python train.py --n_layer=26 --d_model=160 --n_head=5 --n_kv_head=1 --head_dim=32 --d_mlp=448 --vocab_size=1094 --activation="swiglu" --norm="rmsnorm" --norm_place="pre" --norm_eps=1e-05 --positions="rope" --rope_base=16100.0 --rope_fraction=1.0 --qk_norm=false --attn_scale=0.177 --bias="none" --tie_embeddings=true --parallel_block=false --init="uniform" --init_std_qkv=0.04 --init_std_o=0.00555 --init_std_up=0.04 --init_std_down=0.00332 --optimizer="adamw" --lr=0.00276 --beta1=0.9 --beta2=0.95 --weight_decay=0.022 --lr_head=0.00555 --warmup_steps=523 --schedule="wsd" --decay_fraction=0.301 --decay_shape="linear" --final_lr_fraction=0.0 --batch_tokens=32768 --seq_len=256 --doc_mask=true --z_loss=1e-05 --train_tokens=267700000 --steps=8170 --dataset="wikipedia_en"
MLP neurons of a small language model. Each row is named by its layer, matrix (gate and up: input weights) and neuron, and shows model dimensions 0-159. Each number is 128 + 32 x the weight over its row's rms, rounded and kept within 0 to 255. Numbers have three digits each. A neuron's up and down rows have the sign that makes its largest values positive.
A block is one neuron, or neurons of one layer that tend to fire together. After each block is what it responds to, as a language model described it from the Wikipedia text at the highest values.

L13.gate286:164166122103170107110121179106113142166173129093085094153134153181124147141141105133116167142200075142141133096103100111137144139105110180168135150139115104107110146184097102099135153103095189162077145089119138179096134058111135121149094118116136196111080128125114118147194108157102182119190135096122114058163105103043163145128108185082095137122182091127077131182117160105142173127124145105194123132080133122112151127124153104179125113114122191151105180135144096104187182160141074
L13.up286:188149130126190108195137134126119139064134133133183127129139173147161110116108104115103143096152127110101176193144078156138142167161175147134067118135135152129126154042205136127146061092126138149082149103156172097113113096136127150133106134141132130109098129118092125151109140129149147117165144117095169156103082177164126126158138130107168082172119141113110098112103130120077164108116150127061144220138122170112117068080112168107143122068178099190112187148203123182097068155098145
Responds to: Temporal clause connectors. Time connectives and time words, often sentence-initial and split into pieces, such as A-fter, S-ince, W-hen, before, then, years; also list-item dashes.

L16.gate34:119104123137164139139128177190101148054181148175156113173096130195136144156130123111113123125110112154116090100112125164134160105104084145151109105133110154111095156197081149142150137054107175133135105132125149113138084060118143184203093130112093116080031137149176156178172118141139145114121138121082123157078136106138082140104144131124093105139114163071124156139142135070099186148136150151142084177081209160118124141142156093120163101102070112131130148058151139118081100119111075
L16.up34:179125139173137084122158048139094140126162112080076111119099168102108114135085109114135146133102100070119130105109118104116151092124150145135038113208077147136093085127169087138146058115146182112110106084136111182140137125137116126156163175172120100148162134162141149142082074136137181165189133157184138078126142149118063112128142114073136104100097134126106102184170109137148201045108139095074095099153142119139141149140160113117103107103120146105175097145114070079106170117098163
L16.gate58:103150112100220093080133128122134118087102139164109124122164077162117112112170122061106096159144082139124147118112124119153135186182164139096121135155150117133178121144157084141098105129144210084072113089155158132082160130113094109109132156117109178148081116160077150108144134099129095164195118108119067168115120181039113100070148136201163140077140173125122110174130090074124153087123117148148113090080138120081155143130130071173126151147186154158127109090117121150115094144132063
L16.up58:104147101136135062161074060101097170118156153139120122172171130080170085141059123131121099115124129130153154136122092151143160097156141136133142182160120143123111044124083129194143137161155179134126101109075129152149136119142067128153134084097145164097092101133089152166167187133051163104120140090115114099119124119085071109135132111123111054086146128129142119193157117126129101059120174124162128111206100137106139188181111169081136092133155153092152132150103146142217119155150152
L16.gate106:211112092132154142074142140142110115091168099092130102137116102122121196210110089185100109140155133164109132110182105115132160128070079068089145122094110144122106114157139163160186120122081183133108121178161104160149108094128124131219142130140133167069095139168110134129144167143136127127164055111117123147173152074096133161162101105076126136139174095158156130105116092108118144090096088133099084152122193127139153084129148139152166092144179192191078179116119090090143148128111133
L16.up106:144109122166169114081129090143053142107153034132118098180154136124094155134094086160170196123153112079145154098144121101161109158156089094159070110173170133095135124098091149160126097132082125136115129150160129128166139103149112143177131098132147161092106141135096149130118108195134097092177106182117195147129209121111116142110141130096130150116132108129186124181178113119154149075143157078075124156167129129128119118166150129082134135146181192136177144109176019122104167161123129
L16.gate120:214133123095093123120141147037114088152132134161101094067135116101145073177182089128094144173132116122100075125069092169092147174141141107132143120081105201128117134190138123082141132184079200173069087118109139155085123171093100123126090109138103203103112112111091135149128173107113172080176141117163122084145109140106093109124133171140121100142103118143084138129135154145110127097092102151130133157129116106157158124080139161118132173145145158101115164110113188074222142110127151
L16.up120:151123115195181103068158123070114110211107174147150128132166167180081085031142152164108138129149126067118146152087091125188123141189101112118156097162110135165178128133152177140099126148130150142110124124175163182123105110064146070105140162144122120083145055122168180172093155086126128086154121150086155082103110127083150172121129093124126177120104131101221167131156145123091109175107098124126115121104163133112110163150118138130099090144059157089125133129124143147147138107134140
L16.gate162:103105154084126139127138127129141154154195102093116118133110094138093136106111148114176122213134085163128137132151032132157094167099052108146100174116131140117158108123147153112109124148114194123021090117131134187036135127126126163153143175078087151114086159099114184118105122153122123120174172089150143149115105104075107095125113145069130142094111149106090054167150122103139154140148102121147124104120147055103183134102120128134079149153152187141094161145104118090066159116103122
L16.up162:179109164152124089107120152127141161112117161116125107094121143161134123136099169109095168129092023143174145096099129146117118155124158179135124134135105155119097106140123034128136061129143210146169164142097171158104181080146105159179089157168092113058126127133155115112112129084136111164201128108124175114169127147130081179151153193143097200110108174144140176105139106123105080061134188129146123151119139113122111125146169142186099148131133133160121115118148199175123126063163118
L16.gate182:101126118089163117130127126162152119178129112143165123103166095129133060223177103152122160166133095124128156092133081148128103072127087106094132155094161138096160119108175095132144173119101062126094114160161124133095107122033127151111170122087153179102164129167139151088201184184107151132160156141138163139119146068111127161105126140090154104087106112174151171120049178122145137083141123163106114119086106088132165160140149204154104097101113126159031126113169152124104130120129124
L16.up182:066123112157137178109120154150156135160074147196173169138179153154170145154157172179112067191153116154099147145105042128105172068160150133140114101135194147128120113104181072110130108143125132148168142091086117168142132152087151128099144175145093137112150142097063106126109127125124129191152167101101159082113103119102114142066136185153151184122106147101164121127122154138179148143095095106160089159126097123141152123077154127149173206134154147150102156128169127053097100071100146
L16.gate204:144132168124140157069105112150147152108176143084156115144145130184160142155195096117052082079138139150132169113138140135198145162178140132113118055079085096080161083098151036141181167177126135120072084129145111137133171104138112149146114130192118138104092138096128112078129094114110136168127184080121067105130133130111117090113131141106185083129131087109127134145185119110123161142114170084148117177101164092104171161080174116160085125126104186141094123125069174156145143125091151
L16.up204:102152144134136133136121101144157161102129118127073104045122118127174139138118148081135174102142105140160091159183191116176089099062134146103162110167169096121128140073117077184119151092099082165170115134127083111158177176074111182124147145107143081105079181085169145126067161140129074109137123160070115101114105128109157130141116180131189123124118116107162058107118130070172156097127097129168079165090136110122140179135166077146146143082096127109122131098141100198178076118115111
L16.gate218:159104152113108100096166126168118133149134085122180117117147196102126179152090167192147141117065118117123146135151169101108129103135074122107144110094111167116167083185137080192140100081135125026148102208101172175109127090144125163120115143144105126067103129132125114085136111207158103130115147098109118107104080093091119153135143163081104153188141131148165124128123191113123132081144093094099138123115117085111141100132149140037123183111109121148074077105113154104055160117115150
L16.up218:174160120081140120126130168215105159136165148098155116086118093139107109173107168125090157073133094160149131169160124093164126138064174126120137100091150121032143170133130148124115093118116166059113097173110127144137147097189093122121121119124127158139141051156039101194136149153167127145145101165125130105082090121159146149135184148135134144156155129128121127093087145151091144188151133149098119102125138154136110054140126144141176177075150082199088120133145117056091096089149122
L16.gate223:153113118102096134116106152111117150136068145100131060130082120126137180159089114171144181144140157161160131163148158045102152143106087074043131101036124155126113162093121113167161118117156158096097089189120114134135096155129080128159119117143153139087144098113069113069097172149184074134156110115122057112131100154139106089127158148103121132140135135138124133122134175189086180134066119140138100137118167077184145108180137152161179109139114190116080119124084058098121098102144127
L16.up223:145156169145090148126144082186123178152103140114145097141143128177086139143079168147072171208129080113213076137173185071124152124134116131112188100102104106126108152139170107179125051117107144048095104108130137170124141104145121132148115114132153114097157115117111092120097121121122125111109145119092110068108080182069097163137184124145125186108101118123145099178151076169093117149080130121124168104115182112105099116098092116156125165098137185116078102210155091134129110110152099
L16.gate238:126138185095170138101187165134121118151102105149125134196160129183124140142158124160098151178151104156147179080128108171185150133109091083078151119090153102151160169114125156121111166055079147145086203099107096164127129167090114143129151137068063126080073105125131118108179183127098148115142165052137146173109204113113151127135142197062121150061092165085110147095078144146093126115130132121162125118086122122200134085109122147115101125126115117111110134106152109081152125155092143
L16.up238:119053082095212127067191085150135134084074123146143125171137103164137182114132154139107102118181162113149157106121082157167134097160117126154159148072109078151121190147132087127127084065100153130158162126095136133187153144146098111145090102117131104113128113116130122118146183110135143069116164123174093182130120123171181092176144118134179148101149112110146119115094125163097178194157138110109128120144177109104159139086113088193082124161207130120142096155143123144048095093132094
L16.gate251:154133115051112150139121169059128155167107140133134156122108156146155165065126130070121091156109080146139099120122115091179092141103118053151152126114116168122144089191086135102146118094109165127082163158176122167135122119094113133170117134120161161125092073172201173108114115113052108087135148141152150134099114114138115075147095144112072116052133119200146119174084132180138102096171145139152088175099122130114117118095099197156104126187138127105066133081103150104116161154077088
L16.up251:125133082146163167109162158083153142141080186124141091147128125158137092136047138133184075132155127185141101070126082114067122111085171122112109140113140194112093101106156097172156069114126196116111143128133132134139169112116117075117090110168167099116131119167165103167172134161164135150073098149185118163106155090077129129172169098174035150099132118191141096196140176128192101135129129107133113108106122155132095114115149110120132156175119131143089140146084106067075127146136086
L16.gate286:091140153121127158136053091132133145187164178153170179118132182134040138105136105133102086118134120144148082139124122097119052153115100111142118173128158119180170161173082156118115151134199188129124115146165195104125159159085162139128101139108065097117134173153140091131148070125106153154150086107135120148114192130155108134147130147112118094134086151112147098126079132151098054109122131130112094150126161186140162192154137131153140061162077092175135122098122114045129137178090090
L16.up286:108099128105139134196111138144102140102153135143142142115190163126078137091132145117133092197131085181134125127111104148099097151098052060171117197125131135167177112208100153147158082125151180130079099132183190131089105060115136113171073148146050138095110143053109101142104135126143113135121106088098135155118141152080136088142138090100144097177091107123193144144060119136089124051149131154116110138156175118112156120123151126137107103164107161099130158137090099061113123157102133
L16.gate290:118114135119144157116092163084126128126124112062116127190167149173096081101104148130154131154113137188141176138081111076102146130145067119075108200089093192130121140121134122151139142206114171151100106159110080131098149128157117152096107142109092106102131078181123149120089138156048195142175118035155131126130140114113116170132161204101119134103104164093142075085112210153168126115150139112179104131104115091178097108134122150135103055176115178121115129131130132116120119186123138
L16.up290:142146123074125128101156124116109121122126088095180115122124148078118158061101170105185143190176084157152150134120112116147130122170123154150060159145084134148118133152090164128142092103136164174102073146137082136062129112190150134117133187126070140148112123107182112118134115135133149153128138145110051152196155209152178162163151102102063218125127123084159125172114115131167138107136186122114161104112144102112136144137154112162131160198183122085163147138203134126093105135074144
L16.gate292:095139187158086157027109089108120119158120133148119125090137138148125077107154124165103155066137092133173147143128110152162166100179101125158145164121136126101141172106132104132125121110153158086097064150131147042106128161107132152147105165200059125118077105124147140108128099117124162116109094124159116079116152144163126122135157183130105154026112173137153121139066080146113093156149137152166093195093165184189161124174158157106088109080140150108125112146050125090163125117119122
L16.up292:068161162120116202154087109113117159121149195183088076132211146207092108077068174142131173110089128094072156128155118100127111153088094145049159115081146129144137148096144133139100150153151145134139158136080108128113103065186103166169162128144118175091069123144120095107149188105108170154137185149134104107182103106073147121137144080137086140104117149149071153167134149126121078131126124091117118097161121141124131098097132141138130139158175183117096134108125179146126166106165174
L16.gate322:112171154141072094120154065158106111140103216145192121145150116146167130110069129168091149141062079103113239135106138075158160183152087115101133095059104164125143111118146051156144096088157169079139115158113096132139143116154081116145112168148104090071097097109163085081097129125122092113169148106116104094136091136112123083147167115142142078096099146167142109112128154123094100130112185086105167111171156104107153082117148113109109166162168140088125147115120089091142111125181136
L16.up322:142132170097095201142144125126155121177145154136073135114105127132150099120171171142127132163138078153148121109137164082126089113162106175149178101113121087104134164059125126110142114135070161113110156104052132097085102126083091154146118148171078153161144132185044135139137128164144095138119178148139115074110106175102122086164088085075137060118137159109117131156107133148101114058148102124109107124134167148117071145150157058130115144107086141106136060127103068126069088149211171
L16.gate335:155070143095174124107161156097093143111147114142126149114177160181128115074132118145128135110107104152167142150169100154137071133127130084099171163130112172136072127084125159124119085107158174150067136142141028078154127094175126144124102120083121095108066123132113119145089119061141174135146159107150160090122093224143153084163157154142167102138126079119115150139159171133054085174108093196081168137117136157113109079118150172125095080128183118109122122112104109125123086136199161
L16.up335:144072162138159161049130122163125097145178158203134152138149122107109133070158135101154123153146149136159151082154117166116085069136078074118139188146121178127129080133155132142160084123143180155120140194148102145130099167140165162178135142123125097131035042164084142178144151079147102127175128105123152140132092154194072107133146103131102080106097135161116124123128158120170101116104099138080158136107155173140170113141130125098150112166195139099123132078122135136042086154112138
Responds to: Agent by and ordinals. The preposition by introducing an agent or creator (play by, captured by, awarded by), plus ordinals and counts like first, second, one, two.

L13.gate417:121108190152137154057107140155133153080116105185168181114143139136141116095149140143102140075133132128107112122170070154087150153118087084094120140113162162120144134121117151143074172137117176158106058131124178123097132111066065158118119143097088180108103106020172102125137126163097120105079104121187106136141103118096111141144114098144152080103163135094074135074064109117130174164132099190126077108090133147174149172124155096135099136094157096137124119113092210094153167100082109
L13.up417:121108104112133171075162101114131140079124087152188060093131141167093157179083109131083128080108074123127136074128090165113116163101118100074174127119144162122161116092204149141066154144082133154170097117119109136147149160132129116093142112111145144084181117111151076112136088140128114096150097129145126102146129161092073118136128143126080111071125197166097117073139135121088159092096092139114140073113128115141195174123096098136150053125159057110104107075139205119200156117155109
Responds to: Auxiliaries and att- stems. Auxiliary or linking verbs (was, has, had, have) right after a subject noun, plus word-start pieces like att, cont, At (attack, attention, continued).

L16.gate13:133134143095123124099171079150079156112135109122186111157083121148111139165087102171066150125102132133130135112109093181082139110169094064125069149065133143129136155163132139114144130142075109143115137101165159103120059132090066119106116135127185089137080133121136125171113107197134113149169121130151100045111169119173032127118133161136074094133158129093166141088107172181103175156115101137116145124090138229092101138128101154093103112119067174132115150123108163132052137155129137
L16.up13:119082146127198157104104134148104170123117139181129130130043101120163119086170129153131154120163071096087102157098085135119085160125117118116147119133092079144086185189158113138094118151154128134132107117166168167137100105089146105135116100161151103144079097130142129087157072112114118054104072151096078114147177092125095062138171147105124117089095158193109190121164121143100138156101081078184178065130099165082157147130107102136178091126124127113099152092043111128149135163119091
L16.gate46:120056142132163102097137146078151111178156101165096145118122155199133091123110120137141136134101149163158082157077114137142127088092133122102114177120172132157161121124037127103136135101177188098117092140128144127124122136143126134089086128086108149105147169167148157163113126108108152090166172137196133154098185094090145105105153124156130110055124204107138102104130078172146093158129058105118072135051128139163156184160153162125139052112137160172151153126072110148143049111149143
L16.up46:093150121130181111166137099172069176078125125165184150109122138174129164165117096085093127089132146086147176193115124131176173071127162117127152139078162115098163147132123107123174162093124180147071125167128147149138030151160128101137077142081083121133191103108151174144118111136122104057121116147095089158152076182124181050064116155112100157097144134112127092109127119171114160136120120171133162086152116115091148170143079173092133111127118128145095093122146169166128174125153168
L16.gate49:121083177132139085127205079101161103167133097093149171148110112139126141176091172126067142111139128176079076112127114143139108112129150101127115146113130149143183125079097088154111126224179125094063153151144101133142122147129119151119141133154208142107167175099113101105094080102063155163143117107164173110148110142163063104146113148174052060069167175173121089088155162211195191104086110103137138105150132138120106155111137132117121119128130097114138117147125116159129135135141121
L16.up49:073212196158189090139158112185140122079158102153130163172156111118141135116154116153149158129114148130103133135057097151202099123076151067122114122103152156104096133077093141131148079163143134100119102084132172131111197044131110143146108100181129092158165159077123111094110119116094132187097108140128128145129146142122142156165136087121147192110129103100138060150110140158113097164106126128096098077173138137160140180129138115133094085164133107137083177124123073174153144205082108
L16.gate68:116086147085188162130212101137127139172111130131143132191145106177138135091125127132136150151172098119126127097175101115134130156061090107132120156119114149119103156155142094107131169179115102149090153101119093124137094115130114130087135065152110135105114093154104146030120120156073103126212047153088089083132118088134158177160113071085112100133111098126180189135108129139069088151129140127136111099107054062132116095155108142146197186156121086112124103082122110132152167164102159
L16.up68:154119158112172123137095157186069094132180187142124109146112132080129086151118162112094144121119110103136172111132169123131127163092143098174162116060135171095171157129173146157073118156138151167166103048163132121138133145090127066174136112096061184162134109124131108146117102148146106086131130129134132134115132128119151133093123116109058074059159112110143033044118153136072074158145137126170101080081074138127096141127098177162145119130071098143112163161173155161140120129120081
L16.gate76:128142116130082174155122157090139116166116111143074123171158094130083135099140083061134147156146095147122088187127097105084099139133106157140189109188143124146119169137111129116103153136184192130066119073095211093105159119104197152146138133143132103161128097145120139062128205078030175078104117133112145104114111146155082113091180147147139100081184158142166124156138120102140122119166126084153101162110111079161160142120051132123093082163135112170171119101105123108129137126098126
L16.up76:057099167119150100125165108107115117114112091135197124177124121232077141160143169130125159085134089180111088106140111133121148153092094164144211100201143140187143120086158146122138189117111147175092149159108098164209120100116178147107157090139109159121133096126122119111111156134143107194157166062128102126097105158110116140057087093169147144104071121188107118180118152143100137129162092115139120138090094084139135141092152114146127117082198102117101122106174110121116115160122094
L16.gate119:131089135097178079132172189105164130062078123142142155117138149217174133120142125114196113129128100165112083090138115168127151134116091091140128088085138163087155146170137098113111179112093164123099129195059149151152106129141121173118150189116105114120058089126125096118152150103144178166137124115091123161135130091134122088122114110194127122153102164129163113143174150136167068140093063208160085059082153105122095089094186152140126126156145160096101102117099168138108093094129149
L16.up119:091149163065137153138131120149148148108115075115155190110097148143069132089105111087158116117168133223094180082066107130156116145134087117211144085166116116085173149138162154127123193155138181086134140155112089078154158207143170141091183147093128136101137137116106079077148133144111137104119128113127086188160156158124137121116154111165167128103120157168163147152133077114139036164145111102127129066155101141116090127137116100125129112129146117082162139118187136210099140133125158
L16.gate149:086119123110098143088156109157130094129156182156181127129096148149119148080138158214109176178092154104155149088106130128173106159140125073130185152089129123132132039167042116169107100085149211135120140108108198103119138086170148156148117125134123103099109193111122176095088071177150127148172140092119108099111129157076170116104084160126129169149109161103113095135117116152149087107129108140102095141120177134116125080103176093172163122072079110145153134136158132065128135082154097
L16.up149:084113106181104123146207053148164133108146176113120143150131129121104132115120135130173165104099130129179206119095164076131140122159115076151040141064140173131123129163102132112179116101176072086141096109159116103145114138114130170162135073135137152070149111197078102153107073130185056129156114170139187130144119138162139129121150078127122132107130124172105094136156155106050121123127097087128144126090198151140140174089085121109106177148132164117185160135079103132130159119112112
L16.gate165:086144127047125116150159140138195177112140089122152099099167153197160143096124128120125107125112068156144152166178082134108136137166126058133111120079179135088085118124120135134130151122154178166076062179119161156174135101070114159132099088102125148020122129097159105111137112135108135188112162048154130138140144154156101096038131113146121104135130153134125165111157122144118129159109141088172151145104128139117177128092098112152096124119080156155118133069191111090152148066132172
L16.up165:131134130119191138154081110154160182095125167129125162118145076089141164110095168108165185079124118164114188170081144086126126141119121094054119135127082073126116040117150177057169124126148143130167101138167092136196113087120177158103174093155196144066127075167110175106083090123098148084118109123116122104145088176168070146102195145157114087115118138184143088134096158134145099127139156161102096166114095119116131154132128083141058131134094139105090126124127155144141122136103130
L16.gate207:100203235149097117121115090123142123091160149159085147125160125140103094101145177116083213145097153168148170128086097071170147150101141098149115135131151163136202056133083094095126086126137134120067137176077103128131166081125082120128080162146097126135100132135063112106086093127070089077099123091178107108112117108119133164120142121126193109089160116153124177118100168113148111160130105151160101169147129142128128191090087135123088135178140094097123160108151080143128147142075122
L16.up207:141129139125087163110070065093115182088110173167096135147125104127170143139114109145138141094117128093153185193116108126087092141154113125112102102110134205127170108153112135117156162098127081142110054110096098154067131137172082126138111123162087124093087173168085072145158082110164096085111161144162135125101142172140158082177108089112112091071112146112063130094168048058076148115180202139161107157138126139143068129117108145093105106122107095110151158148118168146118139117104082
L16.gate229:166128138095190128148193166152104132120121087063099069122131111175088095124063146109120131113151147105099104139091099138078120123140123095119164126093139163195170124152104108095135172111136144167075113085146107120130103152130137121121111084153196132121147141092123083146091206076114197169151154143157130116107121171124158137157121111162124127100173208121117159134137112092148074156080134106107103105081151173179140171076119146139107067140130080166165133174076183143177054127109155
L16.up229:043114147132170099156160117179085159121126058172138165147153092161087099153114136124098142082152146085084095099136112109108121097095155129169151124122174158165152091140086133106097172142121124137117095125112121098175159104112143092087075102104156151139154187185178116153121169129135165121128148136134128085110180119145188063094131150144130140136236144115118136108177139078100079105091151097105160150122144088168139069119155069166104122194143150113104137123111166163112105194084181
L16.gate242:125141166157128136080148156103158121099103177084091118134184166124105168118101103136097111132138166159147104146112102124137120104115096146081150119089151120151147119162105055101157178131088170140123082129233118160101130177113107136106201100220069200155139187071096129103128106148159146144095116141160083076171158124102101153114174146106099100109158187144117134106150083165079130159144158106115102111139134179160133128162159091116070080087084116112123177131084151082130137095100141
L16.up242:104160191118171107107182110148102100147115159086102150134126079188153106165091105111070188094156118130154120129094071118137095126114115100103059112089171114100163112087155095120109166166073107114074118179136092141066127125153148119140127078137082131168181155102105127166100086082150124105158049164105094090161086127146159155102130137150102172124135171092096084155135078142088119139134049079087171058133117098149136182125121127138118090094092102150133125101142177117143151113094085
L16.gate261:104091159093138157089110101133078105108114092097111158106174164109149122108118087163123117054092135077172149098073189134108163104080114125129140206146167150104203103109125121110111189132136086133154117174131099118135118176176128126102121082150144097137115089138116156114181116086135208210183115118152121107097133117083123131163137056179133108075110193136153129107143175128179136110096141097074054122128096092131092144131170126124177066120141058117129110126133158121112121120128127
L16.up261:169098108182143121154109105111146106148129100074119160145107143105091163169169149186108140146199185070137100138155146140126143115102090133119146059121071098113122169148071108096096129135048058119132040156183107106159112091132078123163115114120090148124149157122108164162136106165074135118113132115150147142161122162123139140142079132129164177107113149142082183125130071098191185104116150127114100101119182118126123151158139096081156081131196174145127136124076043085122129112129094
L16.gate262:113188148098067109075117132150111133167112215122141087126121137159123138136114087156149121186189185086103136127109103088162114114102131061067178136183110094133130083163042131096100079130112112158091087122130107169178082104142119180079082064160137094104129123106105121120052108149113096170118127142156130088133098089060107166124160104127175122102161094127148144077134178147145133147084118098142135152104163116174116137113119155128079145125089165173107151131160163141150187129143158
L16.up262:159111112139129185189122110122093097174093135090120111131074095095158154138148142110119150127155170093138155099116168102107071126152192106110105143102130097125143123091167132124146100172092151116091120076133141105118087129128136130104180131139136126134121161105138169069118165201186049123183118118109126186150054092118160123093120057142057085180104119125169154031137185113080100159143106157116125113163132179113113165147165188113149137092106068074129124119128180128150104124134143
L16.gate265:140126171121156145095101060099120139086064133120093166160146117180150120141151119144098124165122158066033174136044062107085120100120093124111134135127148111103122142132125102116129110155064114050155103141130150134093177056145093183110115146163155126137150126126105166118044066105148177136156101148082120139158109076093096143129173095169148099094102183132187131112140119108149115131150186094104106098139128123154132201157144095111112098132122130161165154129115147163174126087136184
L16.up265:187131103112148113121102074089089126143068211114078184171060116105081085140126118076107112131152138135056115150128070084138110094112078104105077097084154166134147163160149107172143155150052146135148109157123084129137054144157158119103132115064130113100147151142114128163088142104190144139087127150138134194161096144105143113051109073134107163128107176119119117128058087126116155126120092138124142110151140190083106145177161123161071154113153117159122112127112130101150123068132126
L16.gate433:095157147123175157096081165145128125123094137127107126127182171174051155142123050150118142162136133112130139192108107164207105099041116132125191141090124146148136143112079146148142151194099117137115110154130124108127088105098136123082114095104129148120074115110098100139115151146085151188129120133148151102188133136086135128148077093113115139120144156147098130099151176166071110183119115121060162085088078158156173196109112089168099103170152087181118183160090124141173142142100074
L16.up433:132175124173127139083187193114130086129123143183119175094137103096114130162111120099145130068138157041128088116100166142089121093176139112129121161097154115155153134081111130054179073123141058086152100095092149141084133137154098098178105121147102096098095154150109126189102124200172113146143124147148145120182150132177160106144071107196067103088191104112117103155126085089118152145120130118113145120090103174111093155092110082149144121098092110181078106133128120086073158123151136
L16.gate444:116158200088125114118113085060114134103141122141154134131095117133142191145121131163137156093115099084111142131117090071108117153093083141114109090128143116122120126113126117092157162108131165181131196113151115176138166109122075135123121123201112056133076156078069102099144114209084120191117109048138143097126071156108106110115222087118164094148114121110155135151160109113120124147151141118129091132105130174163138172149083145186143099113073110129055122116152168208156159148156129
L16.up444:136136149111138094146173161121155129106164079162133137090188125084098199155141140166131147063102120124157097133078163151129135137120061189070081155128126119175102139072140083127156102111132162154123130181107144126108177101102124152086098154121115119150120135100113133178124122201138169138186124157145196122153119130096116082158162181143051110154086136102152094082119141168109149100124196139145151158072198120104119119116174134121147087087126091116105050132164115122119151080089197
Responds to: Finite auxiliary after subject. Finite auxiliary or copula verbs right after a sentence's subject noun phrase, mostly has, was, have, is, as in "He has received".

L7.gate129:099105174080146158123145141185156197139177167114169081128064127130124208151162076109093115118135147128108131049179125154126136114125103131136123194084092124122098113139131127098098111131106107099115157163132151117174113166136109151181113169211087072097168126111155088157120116109192159134126124140024135122147141140198164131164130123106144095075125116152132190097103127178129150107120192078096159118124137141154139117126139121127176114091142089092072114136203106113084146117132143
L7.up129:166141105137149122074128106138167135171078181095148108088157106135082128161162142119190116094134198131108149186121151131133100080125135042095122115133120164129124169141155140145137101095113152155113107143142093119099094151187149130095079129122179125215200117143112124092117141115108153075096118143096180106110183160171082143158080131174057106082144139121157161077125177096060116145162108151117110099132086173101106114110155200141112123090101100188132092070122124143153149163105102
L7.gate132:149106123097175200122157114128151119123140090121215167075146123152150127081157113154073120135160131109066037130080081151111170152161163109125183104080110180142157139094121112102120169137072138132147100169140103132113107104128070143119051153165167129106133112079087131106115112200117167093142122133102141074138134191085112128115088128172122102166135104159120132076159118157072153141147073076132117091076115090133097154088174182172128119142155122100089124096173157102132126131155100
L7.up132:200155191084177103123125120138092110124139143074102140116154105147144157088125146178121101162140161117110136121077043073068159166150130117076115130058143113098143072129174156130117122108100151153136106128158106172134115100111040110087143148169116087183207155072091116126158112145123135145132127120154128173189139188089087130133127138157109098128077105124141128149101083116094182149118177152147141104108161127099124188136152126078165136119058113147154102097129163156143178103073092
L7.gate223:138136168153145090116080211053140157163116123127140083097156179107119106138123114174171121149128143150139156142067110118110116180143149147117137106111130139109193111072136125178135110166157158088118088082116151174149087094125117160131109142157142184123116110115109114164133112118171115147092168137211143091135086150100167107117132153194135172071172126108104199027097144089142093138053118086150092100131112172134145063127170135126134136128115098116101133093180098130082159095111179
L7.up223:156148075132065108158127142123116189160112114143102100131157099129129132168125174114194093050125130153133158103114122151097125195123121149098165210136146122098104091115134136126104175169146142203085146143107110130161145126107150061064168113130072144132114095130095080072159180157067198152137106091163131145124103066121104138101135159126049140095134114146130147105125234133191107190191148127132135080139134130148142113139111134104137106132125140087111151162133097186150116130131151
L7.gate277:108167141139130160115156145107133130098057119105137212083169124127193142089180086200143165133122129120146131120075149127108113159153083064085170140097154115065113093160141154100109144126137179141169095153080107171132075078063126163075161092177128121108134143120109094119129080103112156125164087140133105133165158172119086101134103087174106132138092208136082187120131125141160115092113089084076115121101117155091084173147158129175097067095128108134119159156138177160112142137086131
L7.up277:128187137064125136069127146156093145152087153084158168103145115135105170107144106164070091196133081103150116151110085134074143159127105099161167168105123070066096109160070131142132140110134127116106118141107131173160094108129137181104176112134092099106122090068080034093131069142138134125143135149173148139204134131139095152100119101157085148125109159133083139108119145191132147119137108101115188123076133162117121173186139099136152076114122098118089151043104169163141145095084151
Responds to: Finite auxiliary after subject. Auxiliary or main verbs is, has, had, have, were right after a sentence's subject, e.g. "they had", "It is"; also word-piece "me" in means, measured.

L7.gate56:131106105123103176101117055132081118152131114134131057146146162151186139107075119157195147060121128131148110096109136081168104143094140179058127134148118160120153087112142059145117192158152133136098111105113127110108098130113104114093159132158092158082069129180152074063159129086109150128109102166134128157147129113083106128155144177164097075105091154113138085134187112129125076131117128141125041088122145148105154096108123205146154127123084136161134173176130111086180181153073164
L7.up56:189156154084153123098135156138126113092063159120117137117100074146109181121098102054152171127124112157130078118133086137129140050078169150092117157147071063107161159150090127145119137115167131181132138164107162066084121158071052158145187139172126185152088145159144073083099169190112108127172101156105117143119092112138147199163084128159161112093169136148164069137173157097118135153065162147165114120107097126115169129071159133129121167134116091116144131115105153130150120122128119
L7.gate173:153070108108132141152130096159155117137170113140168156082157130084116112147104114115112105105128137094110153181139142081120168124163143097108150070105109066169122144097138148155117126136183083106169102122194143124077111127049121143090153151101102089124131120185181138129125087154190109110127064094184068067169136162162159091118144145122150153138158137129109051101143047125140094169109168069053082119125111164133157152113144154132163138090109087102107131056094123180087110134157136
L7.up173:147115131113140167169166081084108127119196174141191123178148173140132106113083113175133173147178147110119113187114128077101073119129120162080167116114095144105121121128082093185103139127111129153059147152162120124099139105127135122159192147130076193153116081105148150113124204116145125102153134100121129090128099141136110137176137120059178147131122082057066145167099154145149102133138186134129095216149112131143069101107177125074111166114166098093150116114086098150154169169145103
L7.gate202:125094205173114134089069112160119160079175141129137111087167137132139140166136116156098114127138159095128130116067065145146199103105118106151175147134126113144174133124122171127080170157149173151146080093146096085123123168152133092093090113118154152154088178128151087178117108137198118120141113133156104109184122063103145082082155127076150140137069100128139095139125094131083167102099193103188162130112133136189193126070197183169097087100128156103078150121114125126134156093111139
L7.up202:084106179145172110152116145085069114071144100133110144073174124123192100098099129098118154088119094160152115160126079117112158155123151178148158141144097187082133132082188130168075116082177121137118151138092112108067179116142122118125127156050101165142119105173167130181127110115036123107082124110107084138123092158138117163120123158113149096107137131164123126140085120124113150106110132055146090124096158180115112101133138146138044173077108153153086147155188160077173116150089176
L7.gate214:127140151139060134090075078120097079173164172176130082099139053118118126076168180171127157119098150114112208140137142167155087175065143163080154126069115123160122152088132104119144127144193193131169130134138147097064122121090115108163115141136139151090102081189125155130161140110110114123105121095096130101135105078101160110153114095096150120142149158149073065148111078134083193115151140127117069135068156152167146165125129121116065135092077098082140114126126162157169143108150134
L7.up214:152153189116166094123048122105091147118144164087155141138171117148144174150130149124152146088176091164090123124137074057125120153113108124108136141141110108127117050120123128074110106166137193136147110078091188130084088137110101092134165128155097126142078143111142124138094217110158156098170092127092099178079182106120159155101145105090129075110083174107144104165097157128132151107128154128144169120119111074159083107132154130105157164071090123109146154112122167188154220088183117
Responds to: Temporal after / years. The word after (also split as A+fter) introducing a time sequence, time-span year(s), plus markdown table separator rows and mid-word fragments.